From a checkpoint of a small transformer trained on Wikipedia.
Size: 14 layers, width 320, 10 heads of 32, MLP 1280 GELU, vocabulary 8192.
Architecture: RMSNorm before each block, no position embeddings, tied embeddings, ALiBi.
Training: a variant of Adam for these matrices, 529M tokens, 8071 steps.
MLP neurons of a small language model. Each row is named by its layer, matrix (down: output weights) and neuron, and shows model dimensions 64-319. Each number is 500 + 50 x the weight over its row's rms, rounded and kept within 0 to 999. Numbers have three digits each.
After each neuron's rows, "raises" lists the tokens whose logits its output raises most directly, leaving later layers aside.

L10.down976:554563450492450536460501447444609473566583412640495501521523525582513495512488500567508565551441381460596531580510537491531573581488473531464509471532523449498488533475563467499584568449455443522524497505479557491424442552464513517502521564490505490572507560418386496453462455616541432512519475508538492445570561549389562646513398537499532519487415465626552481464488473570529503518559411557537507475560528473478431624570572553472500515613524535514501501399560557551555465504514508524558373494500497499465463519496435509451532489565480522544524553449489531547488532452453505528420482612535457491510451512539503543530453587476476532497497449547460496562545596501516481535525530597458489522501373551438520541550426457440519469560561466457583487520450479428476546470482489
raises: "ds", "d", "din", "DST", " husband"

L11.down430:506465499457536562477471539539501515540511463505419547534513458490460479554489553521512665428492443471472450487463547420468582448617456480550453432504500449500525403555475479452510543456529495471467501396514263530534484517631510465540483445542447504420457512508573519529549455460478497453537504477531531455481504495516569580534536519486463508487514581497501545426495461557490470490542621441542503441556613526484569451526484499500500501527487511472510515468520460470487477508463474473498578511528484617479468530550509596434452530494513434514541521461598489460511527534446572465627460456557368517519470471525426488517454510503451507535561536452449521473526505551539482466504508504487506523514455510536528532342507486556544634480523545412530498441507516518448543450561557
raises: "|", "-", "T", "Ar", "E"

L9.down453:433424541431449432540530486409514554453505472525455500505513512516469519560516528435608588436486454489491472517437546526491545427521505431509471462503542529502591456529544479490475504486477421526493412541577552596481502541784596497555532460521574500501496507500464461510398465467516486518447440435459556519604537449512540484561407476503493526489445578559516486542506452566519518465469488517480456477437432526537510640505560560519408459467470621516466469498477515508575423446545472454451515534484499496406540554512536635493588609474474531546508519454517539540554520431493539526490414486531524486482492504543677492412541493439469562484541489557525466533592511434503487484470545503507540555497474480535488508438510484555578495462501591425481443540488404493470470433478554
raises: "\n\n", "\n", " Following", " After", " When"

L2.down597:525462544459575518524490603563497453479497536496461524518569501613454474535542544466511378526487483338487499482534519482500614489599505417619536421441556473531515435516407401505394585478484516458441548549567390581495472511572548420471445470489510483495475499551470540492515487450560477518509449530513487416521462516546463532564486486449520512664471576503527505418418473517541498509540514506420421506532517534484491514486518530540539445485525505527515470511490498486456575521576451525499476479385459527477450504557493584482449536472504499552488502557531420517546565413529622435588492518612460509587551538556509518520490478500454554584585472583397476514563457533558469470522494481519520550504437537550473523333603471533509535523470528456511485470524564454470528456460561
raises: "|", "While", "In", "The", "\""

L6.down986:483537452485521549519510492591491486471489444482543513468486555506448391527514472553470341503458438511417513495517555504499513545409459515450529444513503408622539556517532452541519485518524468416490555444480510418516530589520575534455456471563487455512492433492534370541468551475433535524480498518610430463480533482461526602584504452562496480517470508490479532458554444475520516519493522568377422513562423460458422444462406487495518535443453429501593611452507445519520528550524552452471409479402580477440394529545551444564526545449499544425516623430565539470498538458578498519423471511455511492513473594557456487408496548457443555481491502536496442552540515402518535629455474473349473488548445437606463567521555458473460460526547485444562444530560467450459516476509516
raises: " there", " it", " this", " they", "ever"

L6.down984:501439531453545543493512584545478491477533458489456500552538449570477502527546577484580386499447458335513502455561439452458579453608514445539546477512546455474520425547406433492517553497480461480402525495562407523509476516609490397562480463536469429526477451516505518508526425503536509510510471527482496452475509447558534599524452462465544436664473524568494490411498425575428468499514555462508512493495548546535506483574483539426570474480519497483503508501487474517526553542529498484475514469422435474482445498535532560437422528473485519584599522532553509493574521469504554435549464463578521510594514560506554465479500518482450468561539545545432500452599502529505472488516410483515479559483472557583466567302509476543526579532522519459550466489542572488468553397493617
raises: "|", "-", "=", "While", "During"

L3.down742:465505472469474469476532462472463445474501423567532507537466519539464519405535479413509556446592526456464501478480572541581519375405557540547562522532492485454482462527436497592437581450572451479533514529493471592537537503762538572486440489480562416398541501475492491414473493415515540520533501524549502493500467550509564494541501494526578477431450426530580513604470435512483524485482492435443541554482483511484502564539546430589412469492460511534508495442493475481512462476504421487591445503468382406514501522457485494501529508492460552453589532427523458579528510497427573551420505432580576384467542443455586542414493496502457495483502547447536438444494547507516512566495571499507530629379531507533527503601515510523524470515483537481513508615532496540522502509445489
raises: "\n", "\n\n", "  ", "”", " —"

L10.down88:468522510510472501469499541439474495488449465422485467538500437573545521513426514487593585460500537601506534568506514510486462509532654497540557453508551473456578497458555610547399530488465585563585457458513546504440551458406475441460434584448495463533558515531502529510477454471395440511445447452545460481587488489448374481553498487466547479484427530499498608441519448478402487454424532495530478427509635474564468441587503449547495562525435427506538415500425396520488499492428484512532511563599517542552464515417430539507507483502533479524452491490517463532450436441495460408558474393512445505520488494441444541568540424439521440474446512448475541506482484478438429489411496535556588514549520527402470454449514506604488406610461512495535473580508527624483509484514461
raises: "ra", "ho", "ron", "era", "edo"

L11.down733:528543520522497488558493562523492462520455444483431509451517430566486407532482394440543192508544470539527549553494476556503598470443508512479494506521553455527527466523537504480511490413526531507471494508559480546526478469515562517449407485527510458439534441522544531480433515535448465439494521554554506481527501479550472544623507557593489477398521424442536471547491424437514463530552612477524376512473487542517550472526442437465492531475578616530523535450507480486527469526502581502598526518537536457483484461435475471438507474418472473488477506421495544500506512503540545464410532540550434468447451477506440525521547395453503514549513426524507505522521489485486571447451487643447468445582440386458459545742525545489490429511421503513512471481531419470450527474569551
raises: " them", " this", " him", " us", " it"

L6.down978:464532563494471560385561430463504495510521483542545454541508389535569480492456542588526567648450529555415550502465562456445497460404482537597527449449521559529546464530522442484512380522439521440482423497503485468526497488444459503545441516468536410547584533449501506518463585506450456499530543466599473538483502501398506486538503540430587470470500634507436453494511542495522512476472445402545465511590529502549482499527498538485533563512577435505610486575528513494461479432484523521510482516449597511505541408425470604505438457488545473442500518475534521539513494544525514507448556514498420456487534519478495462429449479515514602434458398480459504473499615578487460563460538584492450548449526599492477486334484420494499512449500532466565485485499441448489572584447510
raises: "ter", "lt", "ld", "ls", "les"

L10.down880:498430521503461486454461518459578455573651557505464536477475442507449508435513468492372582496455492535479411445555538542589578465455538542506516575482514488484537503411459434482551440504532500415424510536497498554565438470467494484520415387494445529459443467484493479539536468444394507530557557443462421472562511499494480529490435449552545505470431564628409419437498540453543548484525453484524420573496540484494494466544410561394469477511530439498460498491480517426489490519578556500479440485528507506489455484461490485439456520498487528413479478496516558494551480527582537519563469565476479474418577487540471555557558435568508612545457409540494576459448506618521546514516597545643504539476454560567545481437481527541446621373535565538546511347507507524530499522470527
raises: "l", "lim", "ls", "lt", "lia"

L6.down482:499467457475481481429521475528439453481604529532426497516495524536522552499557499491463569430527544463483456669484375508513556524413547469460417414536574655538560592519523458512514514531487492517464506521536541513558516433461469472521469515451494517440463515459545448471558541432469462440517437461557536548538539588486547495528553505500478430562491583391534606517474443570465464513602510427425466512538571542541513562453553517500498545497482547402486446528505441415441491490552470447405497589439506526503577545479582428505470565521551530550546537528484408483440518433449399504446533475522555456520423465559553598513491521484445507552548532528471510482464501574549476488580434386393482494514486539515429548530612572481494596518555462476472527459549554371532481521426539
raises: "a", "ah", "augh", "]", "ac"

L9.down363:484536470446526561476486556566492477486500516377456474466512553484426468461459405451508389386531628510479533535544571392458546518475377481505541467468491457509526424621540506511511539459445431485489427548477478522517525604515560531493547462620506510592495498537457382438585554534518433531501531495488448558510466508474432540508502503540501550505465569449457488420521439504618516498427457508399483548518461494442490539547378507449566578476470490541490596440455379581508516528545509455506514504464552510419509565446507510568509511502497507555490504539494452589420559420516527547503576476473465618490527522534546500403492452481510565502534455492580396485552452542519533490463591452431566497513526456440500580509461503512579457451505508474582498389517500382491562530444519
raises: " she", " he", " they", " there", "cher"

L2.down125:478534515597528484554500426549486511516433458523380512498564553449505611531477447526536569477479460406527508477449549436395439619523493590546444403525445592503537430383509554371440418463499575529496428389471521501420580433431473582451486499503575541533529418589584483387449519486534481511494471513521454523527547437488541493458519489497488398543544521508518501557375565569515439459517553499491432428508506501493447477549490433540549538531600447452458563523496400522458494432512516527528404501493533417479548489450566484493514522446534360565491555500534477442339527473558505576496551460520537499480456489479492474494427442444501535495566466488533446486519554504515496517462497539478480450521490558538487425490531394468489452440583461559586473474541572546493545486494467
raises: "que", "ces", "ce", "ese", "qu"

L11.down686:499544473497523441467514514439501383476552472557425536478490532611495510511507479538550514473484600590541433449498630382492545412539453453497495492515586477504500420494509482571459460434576423580468557508559403484495422514665500516488491552526503501494524428516515501530477508538513386576502532561506480565585525585478564465581522515485478509444549549508489558457457470542498478355466531435479531562475592531492550509509503437550524510499507485462498508417533531476510478444500476497502565521454436609502485511534542517620459451524472514482544487542451517501518452370562459469534460477484527547521553399430467515437475500480378533460518580437409513565507556484568531492429510440531432504478566438419486542481479568497469478417463622481500512505501466420510571431405565
raises: ",", "nce", "–", " –", "ens"

L11.down290:497469527594494490442468550486508529516466503515493518337555494552496402499474460525470382612558436583517556453506557495526492511441402570449506490437616476474544451458496476547449420498420548447420462523399507498404487493376527539528450511528551397445493518486424473485540542527469513531496450502457505461590510559523500594553512473543456514383488474535515463516513553622548521499556562455464520495485566576516547490553540497542500594471503514482430539535462427540526577462474463524489529455617577500493485483540443446434484501463471527566486521532486579448595500485571530431548564437476473441462439514347471516496475491615476439489482485432423533468495476474479492499474415593460497510507394477445628513611461383467525520609511560494517482481489484544459511480554547
raises: "d", "n", "ition", "ds", "vention"

L2.down994:490527505448453451484464359436443507488548586442481594556505528334412579520521462529474566513455513465489501462508494544458482507522504509494509487464548512466449429522498509527537313552468451528505511467443531521502533479515486446516590519422478479537435503458516448478507512476429456534511568507490460463538458585527547445468370479387508410573593494392393441510508430447470604446518481420514510577562501521549533521509518524396456493433518500493513442517515521493468472472499384556536512484450509508537437563419495452527459527536506583445455472414516496501513519508486568531586578508499457457463472519551523468517487494523498516576524488397525546503516533472531453529554488585533461489561452547485458491484516495524466631466618570567573435529375561538528484426563505
raises: "ls", "les", "l", "le", "ost"

L11.down850:520526514484518479541602514523445607506527492460450497523571482508521570512610425436522270541536443492496421438571531529589489526528542429539493455545469429504437467512433471611468521561545509445465452532531482496443463571453526579463521467537448521464432469525536462457508523642520488515484458545526526559535539544488536519564518516570543501421525532375476537511494465541520454504504570440459452519499567524551455571457541486602531483505467642533495465405550506454485531473578501460555496526600499449454539450489502577446550426472444508526457551483492491491522466429539573495443430479532497403486459563501454421573507450484473586601536581403618457430540464539374426516485423521460498440510503555494529457517538511541554446454458509516583407543616449560460532411410572
raises: "\n ", "\n\n", " -", " –", ":"

L6.down908:423547358543493476580551416467542476494581398523534531392527531437504471591478483596483507516542548560441443495486601563538468492499557414519461503494490442518469501478448621378452519546493504455521485482543405516432496520438454539472421499610458518474538424424453498436486541544509580507523560486586583442544490508541535495542530463562605452509571430504526555472438437497433595490544599499474508570483540590496546552482475575560521466450497473463528524528606451539503592494572468530430467574504428500513398488459502422420438522442500563496457482481454493484380575538466526468580554567425495535419559391462504544394509546492513490511509465529479518572515516471463524529572462521437427570562494534537537514368469565467563524561536567520518484533490427551434512493515516
raises: "rit", "ren", "rest", "rant", "ven"

L2.down149:479504463526462508455520528579537436469545496485436447501598455530551471539530473530539495583382549509546531464426499506522493514412460514605501511492496473512545496518419414545439572506494536484505582437432521534525475409462626453510443527491526333503625400406513444492495512505425425494526505523418493390468446501524473517506517435547453581473377496459588578466492473473489550491493540493465459533464491568503515548495489474507515432536473422570539424548406475505615441578525500466414473451439523473510496511507551525557455445455474525520514477514496398466535501466486484487461555484511502532461491475429526468519447425560445551518511586507472479476538411440489599517451417483468495508543464516516513668688431562468541388461483434508492491463506477494509498547502506
raises: "wards", "ward", " terms", " the", " each"

L9.down638:481574492500472439457481503533551541477480486506464463508514466530472459620456513519501573525548580529561496462508449450407513541530447595446495644469513506544458473431533366407402483511496507512629435482526480481534579457452548540472482487541502521555539507435451546510552391470499535545543513511502489433472518550578507506452497407553507364427525480575458423610431494427524436491526514542469488487444514533487532581509546498550577462520506527613531521505572477454510423403439517484517517410525533497611444450537571495429499534477490481493488536526554475488499548392481518554373533573478519553442445513538451505507438583487538468419489477471488554466483475476539485552489567544531497423511474445506510554494495366501447394546348526531440478523531512330496483519460593
raises: "ward", "ody", "wards", "ore", "phy"

L6.down303:436444550426520596488503550577474449503465459481483518509498527505471504539496445492458370529401482570440548614550507483490459513467473460514582516534526523518552553509541523500470450519577545518424453597516599437523472513706615497464499505443494431608397511507536466447456601609510431540516464503513561489592544442498525558532465526612567520547471556577533504536540497488527618491484545504434379410481476534475445469549507486446394521464446564562581526571512463503510498525519505516469487500455561465461516596538429509555465493500504490564476462443434534419459536529568596481446529525469496461545543489517479560486521428451430464502469460521556516498552475406552442553461423442445479496449523526539469514432516516429467466416543408497435442473549407428492519508504528
raises: " they", " Their", " their", " They", " She"